Weights of a small transformer language model: MLP 1792 tanh GELU, 829M tokens.
MLP neurons of a small language model. Each row is named by its layer, matrix (up: input weights) and neuron, and shows model dimensions 96-223. Each number is 200 + 40 x the weight over its row's rms, rounded and kept within 0 to 999.
After each neuron's rows, "fires in" lists the words (lower case) most often at its 100 highest values on Wikipedia text that the model never trained on; "fires on" lists the tokens most often at its 100 highest values on Wikipedia text that the model never trained on. A number after a token or word is its count.

L3.up860,164,217,279,200,212,175,170,230,172,128,261,229,217,166,194,193,211,168,276,272,196,233,249,215,191,217,199,165,212,261,170,189,96,175,296,150,236,183,216,162,246,135,232,129,137,274,176,261,219,224,188,208,155,181,265,148,216,184,264,181,143,161,193,164,218,176,243,205,200,199,190,216,207,125,214,273,154,242,225,127,228,234,201,216,204,234,156,202,145,245,198,193,241,191,197,166,180,182,203,97,219,150,128,201,170,156,200,199,194,211,235,157,138,175,185,155,231,236,242,187,165,204,207,237,223,166,147,212
fires in: "s" 48, "his" 36, "the" 7
fires on: "s" 48, " His" 24, " his" 12, " the" 7

L2.up1189,196,195,139,207,163,190,177,192,178,213,122,193,206,163,182,177,210,197,222,180,164,227,198,163,156,223,166,212,216,212,174,92,223,179,218,169,163,176,181,252,261,171,232,215,183,152,213,210,242,148,211,159,224,234,249,148,210,175,234,243,234,135,211,187,194,172,117,210,149,152,219,227,192,149,229,156,205,190,140,190,262,213,169,197,190,260,215,210,208,190,193,208,205,172,174,216,158,212,157,228,217,205,199,201,222,178,104,136,275,226,156,187,132,248,186,187,132,199,192,248,178,183,221,172,202,242,225,179
fires in: "that" 27, "in" 22, "constructed" 5, "announced" 4, "a" 4
fires on: " that" 27, " in" 23, " constructed" 5, " announced" 4, " a" 4

L3.up1393,169,214,156,233,228,150,173,142,186,283,188,173,215,230,191,198,211,153,184,169,217,166,220,173,211,204,197,214,281,161,247,179,231,177,241,161,186,218,194,146,124,171,211,230,170,215,155,231,205,203,289,119,274,232,200,153,227,221,162,183,180,247,223,205,285,203,107,154,132,172,146,196,174,190,218,238,217,248,183,159,128,213,212,170,171,188,227,200,231,192,204,153,178,154,320,291,185,195,165,239,205,195,271,184,138,199,231,176,147,195,160,204,192,144,174,210,140,212,254,211,245,273,206,166,199,191,157,158
fires in: "for" 31, "of" 19, "to" 7, "at" 7
fires on: " for" 29, " of" 19, "F" 9, " to" 7, " at" 7, "1" 4

L2.up768,244,161,129,193,274,136,166,260,175,163,202,164,190,202,185,192,198,213,153,260,213,157,195,282,187,143,197,181,218,131,221,240,282,174,195,104,235,201,189,179,130,178,212,205,180,222,178,173,197,84,182,221,189,245,170,192,227,262,125,209,214,201,175,224,169,202,186,264,196,188,121,226,83,235,236,209,190,179,192,227,127,234,179,179,265,216,245,249,249,288,201,267,240,210,195,228,202,196,268,155,162,141,230,194,173,197,247,202,162,243,161,207,210,189,237,203,191,201,217,230,181,145,141,221,196,314,185,190
fires in: "of" 23, "at" 15, "to" 13, "from" 12, "for" 7, "team" 6
fires on: " of" 23, " at" 14, " to" 13, " from" 8, " for" 7

L3.up756,254,237,147,204,161,175,151,273,147,169,168,200,170,210,218,127,164,224,270,194,266,196,252,250,167,238,195,246,194,217,238,81,246,232,187,198,259,224,187,193,182,188,230,242,261,214,185,175,197,174,138,174,148,213,232,234,210,210,171,219,166,166,194,246,174,255,190,197,158,162,174,192,205,238,249,207,287,236,172,256,184,190,283,276,243,159,163,182,229,221,209,203,202,168,171,152,165,198,180,159,159,204,194,214,214,190,191,120,198,140,223,248,187,197,252,246,192,212,196,187,256,233,239,165,170,212,222,165
fires in: "to" 38, "for" 15, "in" 10, "of" 7, "the" 7, "as" 5
fires on: " to" 38, " for" 15, " in" 10, " of" 7, " the" 7, " as" 5

L2.up448,145,186,210,163,150,218,235,234,211,206,222,190,205,169,197,195,171,226,172,141,224,245,206,139,245,212,200,227,207,193,207,227,253,275,194,193,168,233,221,184,169,231,191,158,185,175,270,185,218,141,205,176,172,151,164,222,266,276,245,220,204,195,223,203,202,201,187,195,195,173,145,192,193,168,235,214,174,197,182,219,259,209,232,124,239,188,293,204,178,194,206,176,206,195,161,187,209,218,236,261,202,161,194,218,219,228,265,168,224,166,208,186,236,206,229,182,216,175,242,267,142,262,124,151,219,197,145,177
fires in: "to" 42, "for" 19, "into" 10, "from" 9
fires on: " to" 42, " for" 20, " into" 10, " from" 9, "ed" 6, "st" 6

L3.up262,128,183,176,152,122,160,196,180,161,175,194,211,173,224,189,151,203,252,143,259,227,135,216,163,205,261,155,203,260,217,173,201,206,192,200,220,231,190,194,93,235,213,186,169,253,270,167,217,233,243,240,173,191,188,166,200,330,267,188,199,144,195,226,140,198,139,224,228,148,245,134,131,159,242,248,225,160,164,230,203,187,174,243,124,253,181,209,182,194,234,238,169,180,211,208,159,243,216,273,280,215,218,200,185,138,195,209,192,266,210,187,270,221,172,168,323,227,155,236,242,184,193,205,227,189,249,186,188
fires in: "to" 78, "not" 10, "t" 7
fires on: " to" 75, " not" 10, "t" 7

L2.up1265,162,205,136,195,169,255,180,201,307,135,217,250,147,165,242,163,255,250,168,214,291,205,134,241,170,203,193,173,332,119,164,163,169,294,241,182,245,202,250,221,203,217,173,200,253,179,174,166,217,184,153,123,178,189,257,190,203,256,166,280,178,153,225,112,275,209,183,152,261,137,207,159,157,226,220,182,195,273,281,279,171,220,207,213,219,194,176,186,246,195,180,241,179,129,171,166,201,176,134,168,259,257,132,257,202,254,267,198,196,184,204,233,188,179,157,240,205,247,151,233,177,262,170,246,220,257,261,225
fires in: "on" 22, "in" 20, "with" 18
fires on: " on" 22, " in" 20, " with" 18

L2.up1513,200,236,181,170,128,225,121,212,218,190,245,275,201,205,187,231,168,151,201,282,229,177,177,197,215,231,145,156,244,200,166,167,151,192,201,248,134,242,225,132,203,200,136,155,206,238,197,178,212,157,202,199,199,133,180,161,197,266,220,166,209,197,267,186,236,215,160,179,220,141,198,137,251,208,201,186,161,210,229,218,141,157,245,140,227,175,164,148,250,227,223,221,228,166,215,237,116,185,191,229,163,193,139,174,147,197,186,192,197,161,256,177,200,281,199,190,215,199,172,194,153,188,202,258,207,291,140,248
fires in: "with" 33, "to" 18
fires on: " with" 33, " to" 18, "ed" 8

L5.up138,224,212,162,228,212,245,149,196,195,170,158,150,177,176,122,257,202,240,238,240,222,181,320,255,164,195,235,249,239,195,135,156,159,119,180,228,191,231,108,259,220,151,172,166,181,183,130,207,198,232,171,211,241,214,204,211,135,172,150,202,225,176,224,190,199,139,172,216,194,220,243,260,112,175,231,172,92,149,235,161,189,259,183,217,248,215,210,255,175,160,184,257,208,219,191,160,178,201,180,116,260,239,229,212,194,189,199,262,187,228,153,218,188,230,241,170,123,204,197,160,160,177,241,180,170,276,193,167
fires in: "of" 34, "under" 12, "in" 12, "the" 8, "with" 8, "commanding" 5
fires on: " of" 34, " in" 12, " under" 10, " the" 8, " with" 8, " Commanding" 5

L3.up1614,280,219,166,185,165,225,171,222,220,204,90,211,158,235,150,173,181,236,155,217,189,182,215,207,174,143,193,165,223,241,226,142,209,184,200,193,247,208,244,131,192,167,133,160,152,247,242,270,176,198,189,244,159,227,205,289,157,185,210,292,122,132,236,202,206,277,138,183,211,188,198,206,112,153,296,259,187,223,185,180,180,306,197,224,161,180,231,236,158,249,224,218,205,195,179,177,210,228,238,116,266,197,183,192,175,215,207,162,214,220,236,233,169,235,209,180,193,149,175,169,275,159,197,116,208,270,182,133
fires in: "of" 43, "by" 14, "with" 13, "to" 7, "at" 7, "against" 5
fires on: " of" 43, " by" 14, " with" 13, " to" 7, " at" 7, " against" 5

L3.up1741,156,194,214,128,166,138,228,95,281,223,223,253,232,244,163,280,237,155,212,227,132,198,247,225,255,213,165,194,273,183,215,181,188,230,149,195,216,196,266,211,151,275,235,157,181,180,197,233,137,207,236,186,277,240,263,163,209,213,207,210,199,265,190,182,150,197,186,173,248,226,190,168,163,148,175,119,227,148,263,168,196,221,215,220,240,183,245,189,206,212,201,204,205,232,175,186,159,228,174,130,148,138,207,199,209,171,180,236,316,135,169,223,181,229,174,201,237,219,304,199,184,178,226,148,251,213,212,108
fires in: "most" 16, "for" 15, "first" 10, "international" 7, "as" 6
fires on: " for" 15, " most" 14, " first" 10, " International" 7, " as" 6

L5.up1440,212,234,203,249,221,165,164,159,217,200,163,248,185,149,191,199,256,259,267,179,154,181,170,173,214,249,213,125,170,182,257,212,159,210,180,156,222,259,195,187,137,292,249,199,239,220,225,189,235,225,234,200,140,251,201,223,198,157,252,208,184,260,185,276,234,243,291,219,171,179,142,118,302,222,224,163,195,149,225,197,209,248,169,185,203,241,241,208,191,216,177,198,161,154,209,208,157,223,202,253,185,234,163,227,173,118,170,123,196,229,228,190,213,191,214,150,266,238,162,185,223,190,129,322,204,202,177,198
fires in: "a" 51, "an" 13, "one" 4, "more" 4
fires on: " a" 48, " an" 13, " one" 4, " more" 4

L2.up875,184,252,230,207,218,240,257,218,208,169,234,185,177,193,217,189,177,218,186,160,187,257,228,190,239,160,163,182,220,189,201,168,195,252,221,230,193,222,205,231,194,160,196,249,261,130,135,266,195,180,216,204,189,227,171,268,167,213,172,224,214,278,114,192,193,178,81,206,155,94,169,196,162,231,223,151,193,178,195,255,200,259,183,182,131,132,220,157,201,228,205,276,156,159,163,196,259,228,231,211,135,162,241,269,153,199,141,154,176,203,166,147,292,212,227,208,142,59,289,189,205,131,219,176,208,210,161,192
fires in: "at" 19, "as" 10, "in" 8, "for" 7, "telugu" 5, "download" 5
fires on: " at" 19, " as" 10, " in" 8, " for" 7, " Telugu" 5, "load" 5

L2.up98,190,263,211,249,149,196,248,205,210,199,270,211,221,192,138,205,230,176,210,181,235,193,183,191,219,210,133,151,234,207,257,225,248,196,234,179,274,215,264,212,89,255,231,257,146,206,164,234,217,164,218,94,242,150,206,248,301,222,160,210,201,231,208,229,186,245,244,234,249,182,140,178,208,215,205,281,228,217,211,197,194,238,93,204,202,284,205,187,172,224,225,178,207,148,242,235,226,200,259,257,237,232,176,176,191,191,213,157,210,177,149,255,184,199,183,200,288,166,174,248,184,214,180,186,199,167,185,244
fires in: "of" 25, "for" 10, "by" 7, "to" 6, "from" 6, "after" 5
fires on: " of" 25, " for" 10, " by" 8, " to" 6, " from" 6

L3.up753,238,185,140,238,202,200,198,254,205,172,182,167,199,169,211,201,128,190,258,199,178,199,214,210,225,161,144,205,202,196,208,157,196,99,139,200,145,182,123,214,261,149,222,189,224,196,254,184,204,196,213,155,203,211,144,217,93,188,199,261,188,186,193,204,269,158,146,230,104,230,186,128,190,145,177,195,208,179,125,223,232,191,218,192,224,180,141,196,244,177,265,113,168,224,175,125,140,199,144,158,189,235,205,197,233,128,238,227,127,262,175,263,183,167,95,256,227,222,184,156,206,173,206,154,227,236,248,172
fires in: "that" 27, "to" 25, "at" 13, "until" 5, "of" 5, "in" 4
fires on: " that" 27, " to" 25, " at" 13, " until" 5, " of" 5, " in" 4

L2.up832,201,228,262,185,197,143,201,256,185,169,212,218,182,128,190,218,153,190,242,201,206,205,263,289,284,208,263,250,213,234,197,215,175,222,158,159,210,286,293,161,235,176,144,205,190,203,133,186,238,275,202,229,179,175,179,275,226,169,254,202,246,189,283,196,164,200,129,180,193,222,215,276,162,215,180,241,145,196,271,260,175,136,181,173,217,323,184,174,222,163,205,143,148,137,227,134,197,193,159,135,173,220,219,190,205,199,160,124,131,189,249,222,185,157,219,141,236,223,285,169,229,200,151,128,258,217,146,204
fires in: "with" 32, "by" 11, "into" 10, "of" 8
fires on: " with" 32, " by" 24, " into" 10, " of" 8

L5.up799,214,166,139,237,152,322,235,193,206,208,220,165,244,156,241,150,234,212,158,190,208,225,257,195,251,219,248,202,183,153,219,149,120,200,213,215,174,166,192,166,237,118,250,242,168,196,213,161,248,182,212,172,205,182,136,189,190,176,230,232,191,197,164,250,265,179,173,172,201,183,249,120,196,217,182,243,158,232,252,221,221,205,199,216,188,142,216,186,194,184,209,240,231,167,182,155,197,246,236,178,166,126,275,273,168,186,268,204,183,279,169,238,146,190,236,220,224,229,196,179,182,192,305,221,127,142,203,192
fires in: "at" 31, "to" 14, "on" 7, "for" 6, "when" 5
fires on: " at" 27, " to" 13, " on" 7, " for" 6

L3.up1270,205,196,194,152,160,212,229,172,211,252,223,206,92,167,158,166,189,255,257,115,298,120,160,224,177,141,228,215,230,190,106,226,163,265,191,200,202,175,239,209,211,217,205,151,206,158,189,236,161,136,220,189,185,294,208,196,237,206,195,205,205,238,162,189,121,241,55,191,176,98,208,208,199,168,176,172,156,209,282,181,130,239,227,164,199,195,152,197,254,131,206,227,215,165,173,267,166,200,263,226,191,190,181,199,265,182,192,152,263,215,225,278,148,240,103,140,238,98,260,186,255,278,210,198,167,121,197,209
fires in: "was" 22, "as" 17, "of" 8, "at" 7
fires on: " was" 22, " as" 17, " of" 8, " at" 7

L2.up383,224,250,222,244,232,185,222,272,226,93,170,164,205,194,211,164,147,230,205,186,222,183,257,211,189,229,232,190,209,254,174,170,104,195,187,209,229,163,198,168,158,150,166,156,215,179,158,147,178,257,245,164,201,237,281,224,241,171,181,274,150,183,252,168,252,174,257,232,260,160,171,206,230,196,201,181,210,216,174,260,121,220,180,175,250,200,128,238,129,175,229,188,207,244,164,188,150,170,174,240,248,150,187,191,210,222,233,130,56,170,195,204,143,175,208,124,227,146,197,151,176,218,208,154,232,167,155,177
fires in: "by" 37, "to" 23, "into" 5, "between" 5
fires on: " by" 37, " to" 23, " into" 5, " between" 5

L2.up834,245,174,198,189,236,218,243,278,190,160,83,172,193,164,220,242,141,183,146,234,237,240,217,207,273,213,161,173,249,259,224,188,189,137,245,296,140,205,206,149,265,218,195,172,205,176,187,261,226,140,236,238,155,164,191,243,223,177,185,186,212,115,176,180,210,145,184,195,128,158,143,144,228,210,189,124,206,227,263,177,283,218,237,244,165,194,138,203,202,175,199,241,202,259,201,92,164,292,175,145,225,213,107,192,253,174,162,213,217,210,197,224,223,200,231,179,160,147,177,146,217,171,145,180,183,232,203,222
fires in: "of" 29, "released" 12, "aged" 7, "pen" 6, "that" 5, "mi" 5
fires on: " of" 29, " released" 10, "aged" 8, "pen" 6, " that" 5, " mi" 5

L2.up549,144,251,239,220,186,257,189,162,186,200,204,154,113,178,211,142,305,103,173,266,241,190,229,266,99,221,144,153,154,181,134,237,193,230,246,186,262,232,167,176,187,173,231,226,168,264,141,179,175,192,190,252,172,216,291,154,259,198,188,168,163,227,155,157,256,211,197,177,241,129,157,129,148,211,235,134,178,170,244,232,152,205,195,143,233,249,159,101,167,232,242,192,243,194,191,257,192,224,186,264,218,174,232,268,226,209,153,89,193,193,199,257,223,204,149,253,239,163,280,244,169,234,217,216,175,221,255,240
fires in: "of" 39, "from" 9, "first" 9, "to" 7
fires on: " of" 39, " from" 9, " first" 9, " to" 7, " V" 4

L3.up1094,167,227,177,200,235,210,206,196,177,157,168,180,190,159,165,165,197,201,221,153,231,195,204,149,231,209,239,205,160,195,200,191,177,285,163,183,220,187,182,168,194,201,277,181,192,234,159,218,207,171,176,255,159,165,191,237,169,181,240,190,181,100,175,173,198,191,213,256,149,293,203,260,156,116,220,171,192,214,241,179,212,164,222,208,272,273,154,154,244,238,177,198,178,189,125,88,194,215,105,163,182,250,189,195,241,155,269,166,225,256,132,233,200,122,227,175,232,117,219,200,205,187,152,238,137,177,139,174
fires in: "from" 13, "for" 11, "of" 11, "at" 10, "to" 8, "isolated" 6
fires on: " from" 13, " for" 11, " of" 11, " at" 10, "ed" 7

L5.up1223,199,133,180,222,182,221,186,230,200,254,211,230,125,225,182,204,196,185,200,159,208,224,222,236,255,192,179,261,216,211,216,177,239,262,245,187,263,158,273,180,128,240,202,203,219,223,199,273,163,181,218,211,192,277,193,135,142,256,235,208,198,185,232,180,253,184,105,176,205,243,184,191,242,197,188,231,205,251,228,289,264,183,236,132,160,204,223,133,181,170,198,198,243,210,143,149,186,211,163,142,198,169,183,183,251,184,182,198,210,218,209,257,191,171,239,176,235,162,231,211,192,284,174,185,203,156,245,220
fires in: "of" 24, "the" 18, "at" 12, "on" 12, "and" 5
fires on: " of" 24, " the" 18, " at" 14, " on" 12, " and" 4

L2.up692,304,161,201,229,184,227,209,190,201,193,279,222,195,130,204,177,165,238,188,158,142,223,204,257,212,249,264,197,175,192,197,207,264,155,175,124,187,279,272,203,180,224,251,189,169,277,170,191,222,257,219,196,188,169,169,196,191,222,229,173,211,289,199,143,195,156,161,240,159,175,163,225,181,135,199,242,213,220,256,134,170,190,178,171,180,173,239,170,207,268,180,184,200,230,180,123,169,249,187,282,254,191,244,184,135,193,252,218,107,226,157,194,227,217,164,168,210,233,177,298,178,183,173,164,157,190,171,180
fires in: "that" 41, "were" 15, "was" 12, "which" 8, "not" 5
fires on: " that" 41, " were" 15, " was" 12, " which" 7, " not" 5

L5.up1067,174,201,191,194,203,173,191,159,185,242,176,148,229,147,185,217,179,185,203,211,226,213,321,214,229,176,178,249,248,167,259,174,206,262,215,175,281,149,231,257,225,211,235,193,159,247,227,164,175,180,184,182,142,169,172,138,250,202,148,192,250,162,227,160,174,191,229,205,219,132,199,186,198,278,126,251,240,287,139,251,139,253,172,159,278,255,172,104,224,178,103,232,172,214,236,220,117,169,274,204,162,264,182,217,158,238,193,204,247,180,213,184,182,217,216,171,142,224,165,220,213,212,166,213,167,264,170,188
fires in: "a" 29, "to" 15, "the" 6, "for" 5, "by" 5, "with" 4
fires on: " a" 31, " to" 15, " the" 6, " for" 5, " by" 5, " with" 4

L2.up1537,198,202,306,178,173,246,188,172,309,182,213,197,211,221,172,225,213,242,194,243,216,166,234,224,126,231,182,229,219,103,262,165,191,240,198,302,205,193,231,180,145,205,157,224,217,246,214,204,183,162,211,220,171,187,185,204,174,211,149,202,203,185,202,243,232,241,222,129,250,46,226,140,191,199,204,181,223,212,212,200,200,220,179,204,216,210,191,121,268,109,165,157,169,169,195,148,240,213,196,177,129,209,110,272,189,194,205,176,228,196,188,177,259,207,213,277,220,198,348,234,210,228,178,248,203,232,166,167
fires in: "with" 48, "for" 18, "in" 14, "on" 13
fires on: " with" 48, " for" 18, " in" 14, " on" 13

L2.up1061,176,158,139,163,205,170,219,180,170,207,218,245,121,224,197,262,202,249,217,136,216,233,183,213,205,185,197,195,288,259,146,160,217,207,152,250,176,194,175,243,229,196,186,195,76,344,215,173,227,247,283,183,258,320,218,217,232,247,174,126,207,127,248,134,203,175,216,150,173,214,163,112,229,229,211,199,104,264,273,239,209,174,127,237,196,217,158,234,197,188,161,195,183,146,127,113,191,207,218,171,181,208,198,210,95,203,205,186,174,167,173,256,182,200,166,252,253,198,235,176,235,269,255,252,216,224,166,185
fires in: "which" 32, "in" 11, "for" 8, "by" 7, "at" 6, "on" 5
fires on: " which" 32, " by" 16, " in" 11, " for" 8, " at" 6, " on" 5

L2.up914,98,170,174,155,272,180,251,248,191,209,185,196,202,170,198,165,207,190,258,168,208,246,204,259,258,230,226,187,244,149,203,237,193,211,191,177,232,152,129,183,222,141,282,203,172,178,137,132,185,152,247,233,124,268,193,236,155,204,268,239,281,234,186,205,190,213,167,163,62,161,217,196,199,209,259,118,193,225,186,177,164,189,186,183,201,188,188,136,201,164,201,162,232,215,63,158,294,230,244,246,209,177,249,172,119,226,270,236,191,240,163,223,160,257,173,144,224,95,185,251,155,290,246,187,182,257,215,160
fires in: "on" 25, "to" 23, "for" 22, "at" 17, "from" 9
fires on: " on" 25, " to" 24, " for" 22, " at" 17, " from" 7

L2.up206,195,204,209,158,213,178,172,180,171,142,176,184,126,318,135,209,210,165,205,180,219,241,236,171,237,200,140,245,223,224,115,244,119,191,164,215,131,168,216,239,220,238,240,175,251,247,169,218,195,203,155,258,186,151,158,174,179,139,171,209,142,238,260,186,201,213,232,173,207,138,204,173,143,165,153,248,224,177,203,140,222,167,206,190,197,185,235,183,199,200,293,156,277,153,185,231,178,223,202,167,155,94,187,140,244,226,182,331,269,192,225,150,183,209,207,180,129,212,205,162,233,145,183,202,196,311,227,134
fires in: "to" 62, "in" 16, "through" 10, "into" 4
fires on: " to" 62, " through" 10, " in" 9, "In" 5, " In" 4, " into" 4

L3.up1105,192,305,221,222,200,238,279,95,267,262,157,136,175,192,173,179,176,267,157,213,242,208,251,221,169,273,212,140,185,254,232,232,161,122,227,82,224,246,204,225,171,219,165,229,211,256,241,201,170,320,220,213,192,211,210,218,167,179,219,142,202,168,216,214,187,236,274,188,199,160,243,225,150,162,213,163,230,282,289,193,171,208,180,246,174,287,233,207,224,209,143,170,189,284,169,154,207,213,252,190,264,237,267,229,231,206,129,187,172,237,210,284,235,277,110,224,140,206,174,208,140,151,181,203,221,216,145,120
fires in: "that" 30, "following" 16, "which" 5, "who" 4
fires on: " that" 30, " following" 16, " which" 5, "5" 4

L2.up153,186,112,217,178,224,243,142,237,219,231,264,215,195,166,219,225,227,178,174,191,119,173,191,247,206,207,178,189,216,243,204,248,224,161,167,250,193,215,163,185,188,117,225,198,183,185,175,178,221,147,225,232,244,235,147,172,247,231,172,277,252,216,178,221,205,170,101,213,128,210,276,277,231,192,160,183,273,222,237,207,252,223,200,205,213,211,272,229,243,212,175,160,145,294,218,205,125,215,204,195,208,214,237,233,207,203,185,157,131,233,215,223,138,206,173,195,265,214,215,238,135,260,246,198,142,206,141,193
fires in: "who" 41, "was" 14, "that" 8, "he" 8, "township" 4
fires on: " who" 41, " was" 14, " that" 8, " he" 7

L3.up1504,166,175,235,183,238,233,159,249,155,202,192,159,207,141,226,217,223,277,210,140,221,207,166,243,201,175,212,175,154,204,258,167,176,202,182,164,161,197,268,164,201,147,114,200,210,159,141,157,260,254,201,267,119,214,216,229,215,213,198,174,285,203,246,213,262,221,178,248,182,213,201,201,221,221,199,193,249,217,201,188,155,258,166,241,230,184,209,267,198,237,259,216,232,215,216,195,254,209,177,227,117,215,233,197,175,150,223,144,157,246,248,206,187,203,221,201,257,211,230,213,172,214,167,208,200,188,211,300
fires in: "a" 33, "also" 25, "not" 7
fires on: " a" 33, " also" 25, " not" 7

L5.up727,167,157,230,251,189,175,185,168,166,196,171,236,223,204,271,168,194,185,136,175,194,209,185,211,246,182,196,210,269,228,171,166,134,239,217,206,157,236,198,189,195,232,214,283,155,194,257,182,168,247,191,203,208,205,190,159,199,281,164,221,194,279,192,169,227,69,151,186,158,190,198,164,207,193,179,265,159,178,199,191,167,195,217,156,132,197,268,265,168,275,210,249,154,145,202,232,224,186,110,219,184,243,234,172,245,155,206,150,226,217,214,203,256,210,204,220,175,154,196,217,166,240,178,168,188,189,156,236
fires in: "for" 44, "by" 15, "at" 8, "its" 6, "in" 5
fires on: " for" 42, " at" 9, " by" 9, " For" 6, " its" 6

L2.up1142,196,198,157,236,249,166,222,178,168,154,160,163,162,179,141,232,131,212,244,152,175,226,183,241,291,198,199,223,168,118,245,203,215,171,198,168,172,253,191,161,169,129,208,170,162,231,197,263,139,229,186,238,241,165,217,140,157,182,218,168,220,225,218,173,203,233,158,276,207,128,223,254,189,222,265,277,184,254,186,233,161,147,142,129,188,111,185,129,168,190,174,181,147,192,154,256,195,168,241,189,163,229,183,169,210,80,185,201,222,164,137,221,186,192,178,138,164,267,156,235,203,200,178,246,174,279,197,199
fires in: "was" 21, "and" 12, "is" 8, "that" 7, "in" 6, "or" 6
fires on: " was" 22, " and" 12, " is" 8, " that" 7, " in" 6, " or" 6

L3.up1072,257,210,229,247,202,193,203,191,145,211,177,202,180,231,208,259,307,184,234,173,233,206,202,177,171,142,135,194,143,158,278,110,214,222,233,206,191,138,148,208,255,290,165,143,260,162,209,153,207,215,210,239,180,239,160,203,215,206,245,124,203,201,221,239,250,208,177,222,267,231,189,157,189,191,161,196,215,142,131,215,210,246,172,190,255,140,242,138,238,183,230,220,232,261,223,283,198,186,285,158,197,264,207,183,232,179,176,164,193,248,197,204,164,196,152,200,241,160,192,229,218,234,242,198,178,180,212,227
fires in: "of" 56, "a" 32
fires on: " of" 56, " a" 32

L2.up1219,211,210,194,147,191,213,127,177,239,156,227,194,179,188,143,242,208,170,178,118,183,224,193,180,150,190,256,226,262,192,219,219,160,231,222,247,165,160,329,222,145,190,193,232,296,202,155,170,199,216,159,241,165,150,206,233,251,171,160,191,152,161,224,251,250,244,226,120,204,189,213,210,163,165,226,198,216,225,197,200,177,242,279,146,234,246,190,172,226,210,123,175,157,180,205,140,214,216,218,212,189,190,169,183,184,229,231,160,222,160,178,185,227,145,188,234,176,153,159,268,171,307,197,211,211,145,209,128
fires in: "of" 28, "for" 13, "on" 13, "in" 11
fires on: " of" 28, " for" 13, " on" 13, " in" 11, "s" 7, "ed" 6

L5.up1642,217,228,181,166,206,230,242,205,209,305,179,142,205,200,222,126,222,189,211,149,202,209,198,246,262,192,132,164,222,191,80,214,274,219,188,155,195,217,190,241,237,179,203,183,162,233,194,148,141,153,179,181,183,196,198,215,229,254,138,260,166,207,247,190,196,181,157,154,166,233,167,182,218,202,250,248,142,226,189,214,163,246,140,186,222,197,182,268,238,227,139,236,292,202,277,179,166,194,241,155,173,170,195,239,257,212,234,184,210,219,116,138,202,187,238,157,215,136,154,204,236,181,240,197,177,154,216,201
fires in: "of" 64, "to" 10
fires on: " of" 64, " to" 10, "1" 4

L3.up1437,174,190,188,182,218,180,164,150,192,271,215,233,172,300,207,214,224,256,205,230,169,178,144,216,130,138,197,137,219,139,272,163,189,225,230,135,229,142,222,178,175,243,182,198,255,122,254,187,183,205,250,216,239,216,236,136,205,230,191,213,199,208,191,177,156,152,231,225,197,183,254,155,239,202,214,232,195,216,228,194,214,246,234,241,152,189,212,204,222,220,139,217,183,155,141,222,219,195,252,169,175,246,164,152,168,251,228,161,214,192,238,280,205,220,265,130,140,282,185,194,172,171,177,129,203,183,240,67
fires in: "first" 32, "the" 20, "only" 7, "most" 7, "s" 6, "with" 4
fires on: " first" 32, " the" 19, " only" 7, " most" 7, "s" 6, " with" 4

L2.up1133,208,116,165,190,215,150,222,191,184,217,206,169,137,160,232,142,245,183,177,259,236,215,206,223,249,230,227,226,261,169,256,195,148,220,234,202,209,160,175,222,221,158,173,235,206,219,167,236,238,191,182,201,126,139,235,180,220,173,182,242,158,205,190,210,192,175,148,186,200,162,211,178,173,239,165,224,259,225,184,236,182,151,242,133,163,209,247,161,203,225,243,174,222,168,248,236,213,147,168,205,205,166,249,194,144,227,182,223,230,234,200,171,197,155,152,201,177,238,135,288,208,223,220,285,170,295,248,184
fires in: "to" 35, "by" 22, "into" 11, "as" 10, "of" 6, "with" 4
fires on: " to" 35, " by" 24, " into" 11, " as" 10, " of" 6, " with" 4

L3.up1570,188,124,216,139,119,278,184,134,240,178,216,170,213,224,220,177,227,249,194,180,209,171,244,233,200,263,250,155,187,136,212,144,111,188,156,177,207,253,164,167,234,201,214,188,208,199,180,198,197,132,182,148,197,181,236,158,230,212,250,235,243,215,128,174,187,187,231,162,210,263,168,191,178,217,214,236,134,188,221,140,144,163,211,164,253,163,146,240,242,182,272,209,175,269,148,165,164,122,226,196,208,239,255,228,284,180,146,153,257,198,171,233,177,234,221,219,158,208,200,197,171,245,221,219,208,208,209,205
fires in: "to" 40, "first" 6, "joined" 4
fires on: " to" 40, " first" 6, " joined" 4